Weights of a small GPT-style language model, trained from scratch on English Wikipedia.
Training: a variant of Adam for these matrices, 900M tokens, 6865 steps.
MLP neurons of a small language model. Each row is named by its layer, matrix (up: input weights) and neuron, and shows model dimensions 48-303. Each number is 128 + 24 x the weight over its row's rms, rounded and kept within 0 to 255. Numbers have three digits each.
After each neuron's rows, "fires after" lists the tokens most often just before its 100 highest values on Wikipedia text that the model never trained on. A number after a token or word is its count.

L13.up624:098071127111127115173137115133086112138097164150181121103137134114107100168143117127154123181124094135108167120109168109123150132108093152127139154152112122145134140091139157143123145130147160152137149144085132149054105133115117099122106160144115119142118113147096140152133147121141122136144127131154111099130123176130156159138124111100117136126122186144073111122085136116067118116110151138134129159111141124116077110093099124101109137112148122119102122159125141095103107120118085096133131139136175139155143132157111120089141172085174139130123087111134145148150096113146109141086123124106127131140143106167158102134120140174122138134139133120068163149116092157137203151179156128144103166098121141136093161127150144125106149155117128151131136115122095136108120157066134
fires after: "th" 29, "up" 6, "op" 6, "The" 6, "b" 5

L18.up642:148061116130124115139140127130129101111103116125167094134134093118145153149117168134119146126118117126114171113128123174081139101129174140108144108143142137097120176118124105138150123115118101145165113095156151080105133100099116102131138157153152144134145125137131172136170131096135151126158105060135111149130129109162132151125128136153143070130129161129110102128150120147097153122077133110150116135148120108109111108163120131132164116132090141131107149131144146083103098140189136145091140149116152154115109164162128145103131145123141122153114155175128138100115098105107111132123129103119129137109183158124159088092106155150117140104147131126094155159079119129102110145138164142089163144095153095112132120132106146192132094159202165079124090140157170161152126163097121
fires after: " " 25, " his" 14, " a" 10, " in" 10, "s" 9, " the" 8

L10.up517:155111147127116147113143139098094107129155119134082144130120113142114122125119128104113157150105135130081129131159127133135131138108167076103103159071140109157108200099124131095175177133140100156130099108152136137140148154107106113144134146086129091106108152108093135164107098161157126158154114117112131120105127162163107099120144127131173088127122133141115102184147089107127110137147133147120125108092130125091145116089149086154121115110101177158073128182131161164128091123094093083121100139118159143153121140152137141137106121075125127134122142131134102130095108108159135142154139177160102155122113149153136135123144134165127163125147090106140124172108124158149147191128152100089133109151125117090132135119095141124183113129111177133111124089145101122157154117124142
fires after: "al" 21, "or" 14, "il" 7, "ur" 6, "ar" 5, "en" 4

L13.up966:161067171156113137164109132073145117107091156099109127189126111099120156106087115105065105138089176145116166108135136154131145078091136130119141117093165118143141086134149101142125135132145143173119144097137075126126152135148166114143149181134138134092100113155132135128123139125151144130141148140115161112138149133109123134066111148174123159101119162145139113138120146142140132177108101103118092092138129157117128149092116136154131170140141095156119118130126152103106118112155073071124161113139161136131112106130121131135134113138112121154116084111087136140129078118128137117073136175147140103126108149120133146149118125144113125095151133132138126122091147133133150115115114116120109138125106090115127152149163141113107119136130150162144154099117070159096118131122114
fires after: " United" 29, " U" 18, "n" 10, "S" 8, " N" 7

L19.up779:087158143112125149125091141118147129165104142145152127118110083125139124155129115112086110126110110119120119131095136101137116159113143065161121143085159126124107134121145138109132098107203152129132082105076112123125113147153097141140151113115135144102137094150109127179185127110131145102096163126124141148137153133116123133116171130128099121098131210142122105096135088142156109133107122107136134123090127150123132151123083117098141155127135145200090121146100135096104135152171105129148129094144135121147186162119101129141125144121070115117132107145213127132138095138102129140114168127123103097089145143111124104114119132177146128142118138134131154117125154113133139123164126121142116159117135163074147145079117119167121141144137146127149131125091113156110137140132103
fires after: "." 38, "," 12, "'" 9, "we" 8

L13.up1106:176093098122122148131104133128129092117105132168179105163115111127145146131115114162127138119132073145162163140105095130115127129077164107152112111131111137138104115109113139142157140113123118132138100116074134116123150116129143174171153159105145106074132125131137120109149149130146119152134106132133075171126120120107139133099123097131135123118119119142125070138151124151100137135069137147111182124117143110138178099162129092120149132092146139147087127145160106108131080112138133130135140123143138098115146159112090160116146131151120144142139081160152144137106105105109131092142131148138138109123115116108127110154120180133158127098125145043113100157065110134160101143087151126094138133120161141122124149102132142139119106151164136138176125106125123095097151148088141
fires after: " con" 14, " pro" 12, " the" 12, "con" 7, " his" 7

L10.up903:139131134139175099141122125085132117085082157150119095136152131113117166150101112152095147112133116160090135130137155064111133135126117062127120162117107152136152119127120152104129113102122154138119115145119124137122127089109115169116129128080135116106125138156121140128162123140099113139097153140149159162133144098167160129135145113176122170128134142121119134125107129166111139150118140141175129098122115102068126078099097122102156140055141134168116112147141162113089103164149070137109173152146147138128188122133119120127164149107124113160143107145121136140159121120097089094138122196179074105114125131138112096130130139156128151127162089104159121105148129104108135141117144149133094124133130119113178117108128130104151113189151131134131166111132132101119148147132107
fires after: "s" 46, " S" 38, " T" 5, "C" 4

L11.up1106:142124103132147068138136126190137148134100140108123105147177063090114144131110111149155162090114110149139119157150128195122117125120136156154089151131099124122143137102142141100140106135133103151129120113118124144122194060160108171143135141133148150129135080114122088164166120137092107099063116093129064150136170097106127104109129129128102099121116111109094100130106137153104123146142109135148148155115054153141151108161102119112105113142128136126135150131095131110130109124152109167153143120128111099137136120156138140138180114086131095158148115124130129141152153127117093128129107138142125138104153136137137064169126151151168153124128105103104161148097111107123098099085182123194125126129115088129092132103115123146159136115149145166130150074137149143123170149073122
fires after: " f" 13, " F" 11, " U" 11, "e" 11, " Se" 6, "s" 4

L11.up860:157126116152127114117124147136142137101135133119168081142121131170145149115112119141123094115081121190151090148109166117126136142135094119142080181106152155093128148129118158116150137125099165149139102134130128130145151114146148131098114112130130136114111131124105112111155109151124107109113082078107107117132163101121101113151106146138095134106128124123127050138100122132129100132148152138098150149131081136138119114130125117146183082101119124145129137116106103083160151135127111106086125134147147068156127135132117191144122128137131177143131123070137125113159119131149084094079131115103110105147124114101128140161095127131140115075101102110148143094134132156161146112149145126154143128142125134119137141132110189145173131158142130145115139085166131154122137111125082
fires after: "li" 22, "ci" 11, "hi" 8, "pi" 8, "vi" 7, "ly" 5

L11.up497:149111092107145140084127133133159151085132122143150118112134164137141135144125180148125144156086114166167129140129117165132117180125149145112091122133125105170133143131141089135138156126145119157110135147126166083178147127155089124135141122105134131158125120157131097116166127162121105123148113125142105121144127089117077199105106115126081141119131125154122120121155103118088123143176121158091147161111135121090144132134125135135089164126159117109077154146105083124177094087141144116095157166150128102099132093143128148124088122117112102128126143145136139121156137117146105120102139125130129127107211149171120088137098141141120116110118161135102109155126085108078118137121139107176114129107121117132162158133154106101150128154161110124117082114147110087142106143134089
fires after: "la" 24, " at" 12, "ho" 8, " in" 5, " Bu" 4

L11.up301:136109130151129136125126084109112154129134176114115130102137138174148146103119108162094126168130149147187112123087132143119104086132111130168123164129134153147145155140109132131104152108115128116149087134140128124140114146125120105098081170135137098130137126123102102121177127157140102128136122121065154152122129151152133157134074104175106119133102155134129131126169093125134122126152127149127101162078117133130110137149140157130134130125103127160109118153117100131121127089193120105149124138089085092163140077161120165124097113152155162129130083077118157115105105094170109114089128160089181143155139106114117175111114135110114105098113139093108091107110167123131165164138152112121104145159133116112110148126111148131134146118134142097110111079137081176100144147161098
fires after: "–20" 18, " 19" 13, "–19" 11, " 18" 9, " (19" 7, "mi" 6

L10.up1125:123118140137118116117132131099145086091129121160168095141148120091074131117086088142126164138153166131106134089141160129127127167094158101112122132101112091132135147131134140145092111136134118110138101080084131150125112107117125165100169117120161148126136132139146095148165124123114121082119137139114127126127136181131126136140111131128107108087110165132111111172076118138118126134125129083060116161116102163121143086121120109112142150111158141194164173152131159144154151148073137134136126101085096105117104161127080122106132143154141133060099118150151169151143142126127084158102179120156130146108179133095133122111143173170089129110127142112144147131096142105096131165128141138170100139133155147089129158117118095153127075139171134119101124128130141134123132123136107
fires after: " f" 24, "f" 13, "\n" 8, "-" 7, " comp" 7, "," 7

L13.up1199:104122135114132099156139125123104092087128130146130080161145138062114129142104132107151152155143131157106104115125131118124136123132137138106136118137149130120115142112124119121093101115107089149148094101157151192115128147128086142153115125114182131137124126090109145128095109152112108168142134093085108145190127144157124069122117103140122089120165108092097123132136133188084130149125186102123121119197096148131164132121151130133149164093134143135111172119146138149117092152118123135114120138054153166136151119149137132109167135113096153110134110180111138146141095123111112147111098144170100121114114108130149151142115120158169135142142126118120133158141122099169111138139144099112163121105130106140164134069097163156145108178162138120120080117170128123115128121104110
fires after: "c" 31, "\n" 14, " " 7, "round" 4, " ex" 4

L19.up710:137139118137130100121167092177109145128145160153094109137142099085121119165074089163135146133114140125123159135153176160166108120117143106170123130131130114132077114084107211160099121094123123128136091144137080139109095128155141148084136120167138159115144112102132118176138126153112133126116143127070138128103145180145096122137098084171146094102159145120116125125160129122147117130080133124139105120096148124120142101146130106129123159155173086111103162122106181116134130150125084123133116147126110078115153129156125144176129099105150165128093109158116104107111135126122118094151139154109136114078189129127140146153100117120119121136157120105173160127124140158123096140171144104159147138134143144089119138121147108170153141129131129127153115129110133105116138112120125
fires after: "\n" 85, "." 7

L18.up548:163106123107138132124127113114113130114095082119091098123118160077119152113111152178084112130106110098138154076125160164162142131094149122122126142170106119124128078134107145111143164113124137121123133093123163135127142106126159103157106139139144143154102148122139119130133102179094138157139147102133128148174125118084068143134125117148123125129099123080121134133096145125125126158108128118127152140125127155154123155123101138139105120116141108108137147113120070142122113130143133150123122155091159095112122131151120146127142133122082135098144072138126090124192155135126141141138092134161123088149145173108122130128106146150134071083112132127147168108133114104115128114128095142135093205142116180082111141098112104155150174139141129169139127153154097151099100178111127
fires after: "-" 33, " Co" 7, " pre" 6, " St" 6, "re" 5

L10.up473:160113112136119101148136101155154101079108133103165129173139100088125153131128152132174104103118116128122151149141106110135144117127121099176133153162100075148136130111104104096137130095151087114147113152084143126116106125170173133149109131112146162160122129129091137158129101187093136104116169108125150139150168145106123140125129094144058137098160119095094122142104128145108118153103154101111129104111122115103128191129110097148121117142138145117138116116131124146119146172092110143153121116091112137144140119154086144125097122114100142090136087165098149117132121169097104100122162168149156121120179148106145126150129127161136174157166126087155145127123121149111136119131177135144104095132117127120129133154094140092169106115140124133091086139136140130105169173125158
fires after: " (" 34, "c" 16, " P" 10, "s" 9, " S" 4, "im" 4

L19.up823:156113143138179129145142120149125075101135131103131081126114112127110178123077119125107125155110106101124154142117159099121147168094142112115102143094136120170164164141117098124120154151140130135141150141139113113132123097154137126120111150132136098169124128084098116094143106175133130161090134143064094146161115134138123133136057095147090146110139115118108124121080119144119158139131128101107092112129142133149124104110083072116189152127160183148115132115152137121110159138086071117146104149154133118163148102138142165137117120143082199115146095132124107120130090155147133105120149097170138141137152168134118140140109122120111139127124135161131103120098125153178119112101177097147070099139118095115148138140162105129127133125120137184138137139144129149114094122121147
fires after: " S" 16, "-" 16, " (" 9, "S" 8, " " 8, "R" 6

L11.up682:147155131139128146119158126156157122093173129125095157107103145094115151155111148118148083119098119115116072108163103163126135168119149112127097134175155110149100160138141075121125140107173130144165105119122106117147142141112156113154168124098150161152094124146118109097096121130121128123123112070095142121151116142141114146104078151131104088128146149143119136175123147128094093149100134116097086119121090116091116117139164081136110112099100101127102122145105122147179101182101126130129129131136121132106116159170145115126145204072117152088142148093144103141126130107165167118109134098161107111139139113169206108122140113137131153132139129095153144118123111118174092175138126170137152125091097116112141166131125124144151099113121168146122103134155129119117172110126111
fires after: "al" 24, "il" 17, "d" 5, "or" 5, " " 4, "ed" 4

L10.up227:143127122101138130158135177118136098071079152096118113107144105118149167116110128148122149152130132163141119143134108169112129130123141103141075174077085131121140153138110108073140130113137138121097108153136126162131123129120109154122115096167150127125130140124093120121156123167118098130135141110107130127170183088097123129093102091134100128113129123103118131127129098149086152170158166115133120082152113148114122120098116099122121140097177144196123143144158107121154133166094115141114143135163074115113142089200135175124147120087121103136182115109136129135149108159081085125123144150104125125162167120144133088163123145128147134155143130122115116099089112076093091123114130132143085105132156123114153125109151140146120126138139136144090156118097114154114148099143143
fires after: " S" 24, "s" 13, " in" 9, "ra" 7, "S" 5, "e" 5

L13.up655:129108128122111119124124104159164096130131138134218128122071108135113113189119124114131165146157121132142131130129132144119142126113136114134122127126107147135112121118119139103090118114129095143123126125132126128103114120116100159133147110158147175093109115198119098153183110095123119112114141116137143142190119084112151123094130135121109130096115145117114148132120109179127131124134139082128130156066180167073080098176120142120125091123144149172121130100076143111119133173150114142156123139119106094151112107139112139119138136150139160127131105152155191147137069120092105103126122139131158141178112084104140124147081103116120109144150141118119172128116140168154142103138190097165116155125137116125140152131062151187106136128131157135087127111159142152134094168132135
fires after: " the" 25, " f" 12, " F" 12, "hi" 8, "," 4, " that" 4

L10.up480:189128147082197098147122143128143100111112174140084122104109137067106106123118102139106170120076134118104099135138126107106107156124122103105113130105149149137103168109138123077155147107134133140098144114128161153086162148151116164112099099123140136129155128119102124136151103169085099134135114119100141141168175112180143091067133138175094139148124138133111142130148128151085141143140130128132102121167078144121135093117115109144151138117149101139109125124145158143092142184108117163114125126106123151087152082135131144106111148040086121091155135102116111146147115120119104162112142128120105125098143135137110124115123126135155144125093134073152108126121114131113107163110122118140126131133155150134123131104120146138155135105150153131128092138119128121097138135158135
fires after: " S" 32, "d" 13, "s" 10, "k" 6

L11.up726:132107167170148107158092125104139149134124115121138155126122102130129123109095099091126112156134130144155174120121135113152107083129115151138090153129135106108126091128141132161133097113165108141125140126122094120140165131133142127124136181135130095080146122148124120119118098121145071106101122069134140105130124141169157140092120137118121121146140156105125129106102051102160113131113125131111135119093066118097142077098133088093153110150122109146128109124127132134120108136104125142148136130134080157112127184194158117140132102101140126164140127089133165143159124084112141132138163082168091112107152103131111148160133178120131151119176117152089085119121152135167123125095144172175118164063074140110110115172129139127188131122151158136112136066126143148152099129094153
fires after: "ur" 22, "o" 10, "u" 6, "ma" 6, "hi" 5, " f" 5

L18.up366:125126098132102125087126120156117106140100137183141123113093095135103107092168081137133170152125151133103115131169107126155109158128156145154104113091129120164137129091109140153142099109123131189146069121152112152112151141129103158166125165143209115137149104133145119145155090126095110111124181130136102124120148127160136089140149130186158098085136127104103124094121125126153128114154146099111117062129115140092150105174100148110125166128167092130106153116119125112110114144153095127131131132117159135134161114131121143121130084146145181141126123110155163111150137143135131144102196109110153120106090136127132136152116113132084100130174133101133156102107121125126077151109116127130101179151157139079125118126155133152134083122144135137141123079119105142113156150137136
fires after: "\n" 40, "." 29, "A" 7, "T" 4

L11.up694:136128159140138088122171125124140161117144150153148123137084110139125111174145122140121095109149146156167103161122140170079128150124115122119149123126137130123082143125106134157105136123109111148145081122123149146138135140135109137114162131174127119083144134109114074176148130129130134124130133105086119121136117119132102128135091160093148081128137126129109103107132159142133078091129161107103142151129129175104119115145175130126132117114108170126137152140137053135126147127118101099117127135122071119127136131146079199126151124142141132163119128132109089086168098107146121125073138105098124105141142113147168123096138122121132146061123112137131139126169131149133116110141140094131120115076113119106185142087155142158139089133160134092070101090155110107125134141139118
fires after: "vi" 21, " Di" 14, "li" 10, "st" 7

L13.up161:114086113186134097101170106182122152112130129099144101157139105144092145154142119118123130107151108129118153134170126150128136200143126120135124121105119115145109126093136137143101150103103169191112131084091130110094123146137100136076148164128129106125128135163113106094153095110059154118133188131112146165164166118144123165134154111171132123118100145131107119111134127114078110120128176103146162122150135132115151121129143176152124121120144127170122149138133103097145088149162147096120134146114131136140119129104148159089118121123138102109115102082111147142217135130110079074132104126131162138128156124102158101153110121117142131114142142129144150136161114145113100136138107095182109134107122079142134172091129125194153130134138089091101169104132114136129160152135089
fires after: "o" 14, " the" 10, " Co" 8, " O" 7, " Bo" 6, "ne" 6

L13.up1145:106109151117135111157111109176088108096114147121163104041165127099109125112119095144092124179117140131114125114121106156111090119152143152104097157108154105174121129132143115116128135147119113129113141130123120133169158116170089129136129126133132142135154135130119111163190151165102124104124160155107123141163167135152085075090120109119134122127154166106130122112120091148138149134157135140140155121142124134147138149114077118137144120085175129154116184126138133158140155145141136139120152139123125140137111122131121157085143119114120087134120142099157100132165113164090112105155129169125107078112139119137215106090140179137089133112134104101102141163099127141084091108125139118155073133089140099113153150128166148125131165148148150140158149124130147100107123108146131
fires after: "e" 18, " Ho" 17, "s" 14, " E" 11, " S" 7, "o" 7

L11.up967:125104121148148113135108138139137126106111131145108135122132113152141145143117096154133078138096114092050134132120142116096126122141104114117131144114085143144116121126118141118096141095133125136132124118155101136192162060144133142140112163103137107147069133117150125149106153145140141109132109142117096126111131158140126128087136127180164180111161143126122087156123109125131111130159114115170093069120114138117134128165073128128156160117109106165098105071103143132101092163142140114141146114112142133094167077136149131097165112120116118106163129126146143147169104129117116114093106176146147078118105156077140127150130109166153145112152119088156136144107169196125119120132114123148118140123158151115108155126137139150158172090147128170166137112119120147094165114141101
fires after: "n" 24, "s" 16, " N" 15, "r" 8, "l" 6

L19.up698:104124126116152139151172139172121112126156122093151129076115151141077142151123095143083114159104139152128118144136173132146156121118143144114136117108123102134115132089084112130159136127131130120145146099168118119101171102122131105127081112111114117140082110142120156122116117148088173164097118141171093109139120114112120128145129094128119129068111173100113110128128091115067124126117139172107118088153111097161146101138114131139122077124145119120134186096156098112120101099098088150145162135099112106118127122110163119088086159103111140128152107141116107157125116129173132110149116135109110104121138128121134113159108161167097197126120118105163143127166080144144120135108135125145103136168122112132141156109123141133162140107070133157122161168130117131067081131121142
fires after: " San" 19, "-" 16, " R" 13, "R" 7, "." 6

L19.up1279:115109113092123117123165112134068102114121159119118137071103098112097178114110125159105114203109181081131140103137158154113166146110143143121108153112123114138161128115134126156141166163142099126158072103111106134137133117150129132095097113125159166161131142100175195134132134155102118158101130138092146130144090120088119135123061126091089134127095176071141113137139129090100154133154146100121142141130172119100133114112086119119106123106144100164149162123124155099122148113090141154160144133124124106100116103146135117128144150114111104082124101114152129121160105120138122143140127145144155124117173169137112119141121147131112125125140137136139136135124078107138148137113120120150093158108127141123127159133150123145128127127140121147078163189105113131134102082157145
fires after: "-" 44, "t" 13, " T" 7

L11.up1157:191110146125156132128149122122126110090106127128139115135132098145107216117117165186131182150098158163174112133099135106153167172129144131152042156090071104122121116122128185122111156120147117102146124139093146129128127149084104117134135135131147148132104106106146128122135126148148084125145086087141124131126153120139092121107112105112130167148131121129115134157164115097133129127121119089123151115113125136165143128124143151133144107159159101124105132150120062111159128132151133118116141136129125135163122097184109155138142114079120097177143081185136107148147144116110121130102138125114139131095156133122134117189114084142156143108152151092140153141120103105148115166133110157144102117129109136109157161128103158136165158108120142137126101130163123118117084124123123
fires after: " Pla" 16, " in" 16, "t" 14, "la" 8, " In" 7, " As" 6

L10.up804:172135142176133144119100125126095127100106149151070135129147170134128161103084146115134098150114159103134178093151112096125099137104129150112131101111083144156140134141141133129084146099140134143115135122133173128117113145102165119110131148151131120102152133203083146122164131116140127131118126089105131117149146118131074133140125123115093096105129169135132050142143077140109124157162113121126120128103137130117107113151160135137162128138124144140140123135143134071172117092150095116103137150108141126144149152130116134131143102155171154155112108134130126150099098045074122104123098117089150116154141150104116131120145173144100124132138149114134148120111157124141119178128107144146157171139112087117130132131125141133131122106154151106159146079157097181118107144122078
fires after: " 19" 29, " the" 9, " 18" 8, " (19" 5, " In" 5, " in" 5

L10.up759:143101113153124154144135113125097111068129148120108125108105107095163145108157144161133143172102137122104141104130104151118104170095151154073111154127144121155106163100134101115155134134156169124146123116136125125098125129125086114150170143101131095117085157151143102141143136150156116142127157139133129144119090102151076156160086122089130103141172146127119113160162154145141116126168165129117126173168118142138151108119159110116116119078112137131128152148095160140154155109133128128131173146098120116148089132141144126100094126131091165125143113139143110124113133152132163123159179135153121088129114187110141097129116113106112135078125081088139130163106095132138106168153139169086117125115119097132163129128123132129175118180155138111111111128134117097122095115104115
fires after: " at" 25, "or" 14, "on" 7, "al" 5

L11.up1018:140122138143131119129181117122090081132114120135176088177159104087124142137125106158147130123151182110105153141127108190120136128066166117122145113138137103121123144141122132126093140117139116114130091092135127131141114170144150130169120098110140148119108122107109120153127143141107153095092135114117133169181151133155151091154137134154119095155161114122104099117134114148087113158123139118091165152134132132134158159130156116081140104102138122149141156136154116172133112139103107100116114135133133136113185118115098148107148113087131129130178116182130116181178092147087070115115125181162146142114112103162155113145151127144157155111175109108128149102132130141144113148115165111116114166115143109122193139111147111153158072143153120104121123133118127127084140126100130
fires after: " C" 32, " c" 18, " " 12, "c" 8, " M" 7

L11.up814:151145142141085101084108127153157121108121134114155159155107108153121182137134122141148090128125124178165139156128113119076116140141120142158078122142087099132102126096116119128117131144130135136158098138150135147135178134159114145155155148152118115094120121134106073149159096161135089117136139117112077116161148109139094142061107123127141133127127125142108123177108092105099142104142119140113141133133137182118078120142129110145114114150132135114105167153088108130175142129132115135138104164138098123157154125159136168135132137094131107122121077145099148113090147128118136079122177131112122107187195128110153095125110138140145153082153123080128135129131093169163129134154163150178138116124070136133177112138133118179142100096118143142119078066148108141141121113107117
fires after: "li" 26, "u" 12, "ti" 10, "la" 9, " Si" 5, "hi" 5

L21.up565:120144099128130142128114108172156072113118119168115129149141132109130167127107121130111135158167154115112114180129081130123104166112142100130142116077124134148103119119129121103135131128122112120130056137107122175142124131129159143126158095155137149087137117121118094139135107145131106090115149124105117146149148142129100112117173179138138097102144116120119079098108134142126164124112112122136107146133067117133094109169094144150092153077109172113151098189139157112073146149165162118132166168111146131139172130128095117151131191120125119122101102116155085139152078143132125102112123161149143114105116153107104130136150117145163118178112134097148150144112118115114129114139131076123131116092144146120129135130161120150114134177127122177120120120144125151107132168124107
fires after: "," 20, "." 12, "we" 12, " Bu" 6, "e" 4

L19.up1112:143129107126164142146125089173137111142128138135156117125120133129121164154108098103147143094155138124082174106192095163096112113090151133147154127130110103120093151097077183127145109114129086101128076111114081173147124103110140180138123167116140118138143115111110152151109144172115149148072168117147142126156125139113092113124114095176124142119159126116109114111149132146082122146130147075144143114110087136123102129107106125093164142165117105151130150127144142146104145115087146132149138111119103114124176113138152147143115125133117122155137115127174109160127132112187160116075155112156149112126168127095099105141123117170175187113144125110160152108162104130119127091139119094139140108132120148104111118171079160127169117121143132110125116153126107133115158164130134
fires after: "\n" 83, "ff" 5

L18.up1216:147112138168101145167102140095109147150053156158079102146105126092129089094109085140109124147105159140123118120143166171163111107110156122126135145131141139178056128108120161143094133085167127133121098098122130118160130100121124125128150147163127130107103107161117171124151132130104130125130122086096124104135109156129101110108073156146135133094116131114124113096143132149146155083143160142152125133140140136117143126131137129091130137139118109129072145121118128113134123142121148113141130139154138123114103119135122144111163152114121183098109129114123096171093162094096089108135133154145116123115189135141174096144117169129147125117118143152109076111168176160177131109127122145105141151075125181131129137097139135168123159096172139129104115104110134158108140097109130
fires after: " " 54, "\n" 10, "le" 9, "." 5

L13.up1151:157091102119132098126153125149148132083097130134116088185170152089138100176145109143127142118121095159158076144154132141159135113146145143141127125160106107126144114151107129138115153058139094139118136148135132144060092124109137118149129141103160104135079142141139113106165131160161140095110123133095112122194155100147115109108123108148104096127145158112133078159131103176127145153097159072125117098117111128115142124139147137135142135123171166137091123142118130094143100121140101126131138133147133106087155132122100130164141151100130145146135100138147120152153113139144056100086159114147163104141116116128122072134132133143148187142125166127101159126118119175146093152144127110177141163119118121128112109097124177133116092140171158133131123102158124127118144169087144
fires after: "te" 25, " the" 11, " a" 9, " se" 9, " Se" 8, "\n" 7

L10.up787:085106108164142110118094107119105121162134151149103093115151124162162132152160108086127155171104119124105152109154114142092150110138098119128133129069150124187115171124145129150113150155111148158131110098139119167097139143161152127164171149088127140134149123157119086156150100167100191112116119133140121120159176102133126134142132121124150107103111150121095113157155143188110115115115131082130101116118146152093099125152172154142136105145162093155098153141130157128136072133103115094131140128134156118116122115121147134117129157087096154087112099106153164121131113094093109127110098138116127108169120114096134122157133121102155154144160100122127126093139147123124138134123143097139109129119115134158143139137086156154157155128106156136094114061088111139162149157132169
fires after: "hi" 23, "S" 13, "J" 10, " F" 9, "R" 6

L10.up522:148094124162087113145122109146152138089083133120109082169158158110121095127106053163156119177130096143139129148136134137146151133167130181123099134144135121134148134132137104141128167093149063153151123121069111134129152104141150146129095121135126152083132103121140123119117120121126110118115133120122099106169133056143101133137169099181128158124131144122116095107102096136086149169142166136128184095090129145131141140133115141105139114114112147154115091119157136148173154149153118158141168106149131115113149128150124130121139103098137102139146124115144134137161130089114111153110109111126124066137181124103162103117120139108160140119149168105163144119088092081112112147135129126154104129119159092140108181106097170138149119122162119164129121074133156120148154178107107
fires after: " se" 21, " the" 16, " bo" 9, " Bo" 5

L19.up1278:163144126154147108135113070153094180109151119186107106138126094117151137138069101176109160131127110136100165167141128139154132136117166116139127134114118106140100165101164121104135095138148123158128078149139156110091166140144113155102117116143125147113114114165138138122197117130123132097160115155111134162124130131137073135150111123147119116157204096114103110184150138109120128105125147131123128092099106126073157114157136113142126074088149163140075161124147108138143133141083131149089131140114107105138128077156101159118152107122101104116107109141107081151097135118116074121126104147123140103138142118100171121118113156117096136106103131124165110110111130124153169114117173128119147121074130125120125110106091109133145112138154102081111124111144139130136188138127123
fires after: " " 47, "e" 12, " to" 5, "." 4

L10.up1151:093113125179121129147131123109082113116129169134115097136123091096170138130086112139113096164130117113090126121142167123145135119144132139110123180158156160128132105135120164156154126145188132121133075110153081147154138161168163137107130088106186100112155104122128146132131154108105147114095074149185128088146097131129074118130111140127111111116105155132127129127125141141140119116176135116090147135121124137118110138126093133096109144096090184173123122150119136096126101128113111130163138115123139141154104133123081114129121166117102167111131106125137090128156108134103082115112119141142127124128103157160154104166112132108127105113147107133183153125120125146151163145088160151156115164139106138143160149148093124116121087133127144116102156106140109141148126147132080
fires after: "." 21, "-" 7, "″" 7, "A" 7, "ent" 5, " +" 5

L19.up667:143103151124122148141133139163135110142134103134153128178134077083091171126166070136132159146100095124113146128153164101131110128103182112154116130139123106135124077107149126119153104047105096108153055129165122137192104155145124124124089138153133120119151088142100151165110123149146112100141149092097133129120079088122101112155076146135114161147141147132123117098108147125134143141086156144125107105134111168132142054123115116119151148131155113156145102133146123150152121178152084111122130139128114070173121127139127174144172148123115117117127128107130132117103118128117106112122164138103098150111143128103121103124131129140103151114185127137142165154096126145167107160152153102144125129085136139137140159101103134172143117117163142129127107142134133117123160115124121
fires after: "\n" 26, " " 20, "." 12, "s" 4

L10.up135:133144142136121101116151094125095125112142130159103118093149134140131198152150136151095071168090134144136133134085166161132150188133147128131101140116138098131143143103096127136123158122106122146160176115127093134112135138101120156103133107158176150122112079148084114118141137108091155147138156079131115132123144130130144193131128094140105089123087152105111105134145095118115142132144147135124155169113149125118133094167101177113131142114184144121122163154150145165158126125165126116167130162079100140111113132127108114080151125090114089081152100148179097123145135127118141120130119178122174102129141134110135145148082148090125103129136152107138154124118134140129137129098141132154086123101117161094137133115103124150112115147138137121158148126124120136108160169114128
fires after: " Bo" 27, "-" 21, "we" 12, "o" 4, "e" 4, " 1" 4

L11.up1198:137109134108164149154122125121070106148115140144119068133156100084100110133108122102120141145132157113109162149116108132107137099156150104122082178140159120144119144088138128102130168102137138129122109127129130103159129173156098180087095133134101125128138139128123141156150139176117127138124148128123195138151140111151126130130091147137124163088149166135129106126156137136070117136130196122118136194127163122163090139098138115141151156115117143181127135120132132110174131124123103123097139109104129105107122125158177146127100146089099158145141096106141114104153094167140091115118118138107152101099155114097146144169082144123119138113114140107118130081122094130109143136160155118146081137091120090142156107136175113117162157183111097123124098108116113136119163130152143
fires after: "s" 27, " S" 16, " C" 11, "o" 6, "ra" 5

L11.up602:095123114156134111129147122112096101071081145116137134115159127117119141134116137120118124144143156125095107128155139180111135114158140122094141205097144127113126129123152137128126160112152161146155122079131090143110125112131125132127149148126115068132100145127093099109103119140154180130130138153145125172115116153150163145128149111129130098116162167136111134165121095146118107146144143129140102088107142157115109103123148132099125165095133098124128133170132146125125121132142098098159147161094143127108113098136157147106134126079125199087108134086136152149139078126148093102124077125081130089158148153112160140135115121117109145114155123146142120152139133150163142144145176129091131164109090131121171149106132134181122132182112135092106140127132074167121138101094151
fires after: "th" 18, " Al" 12, "al" 11, "l" 11, " B" 10, "b" 5

L10.up676:095124124178161107130092090177166112108081130107160147098121092128105116169144117087148121133113144100138176113159142143107095174140126099085140127156117140162155122138134138165132118154115137115129131105135144124152125128137136110144132106128112137131109142123099118149131170122111185110110108133105143152154167137115148093168165129154127101121138134128119096178105111182164092114136160145111134095145139158102134172171109141107088090097134145120166127183108143148095136150122081130153132099135121150108158147121111130114150125092091115101090105137125138167120122143140093096161166156094123119140122135107139171164110146111113116108141146102166134169115075111112111119156119108110103113126136146104190129143100135175123093120126127136101130134130145116129127178115168
fires after: " comp" 22, " P" 11, " p" 10, " Ma" 7, " un" 5, " (" 4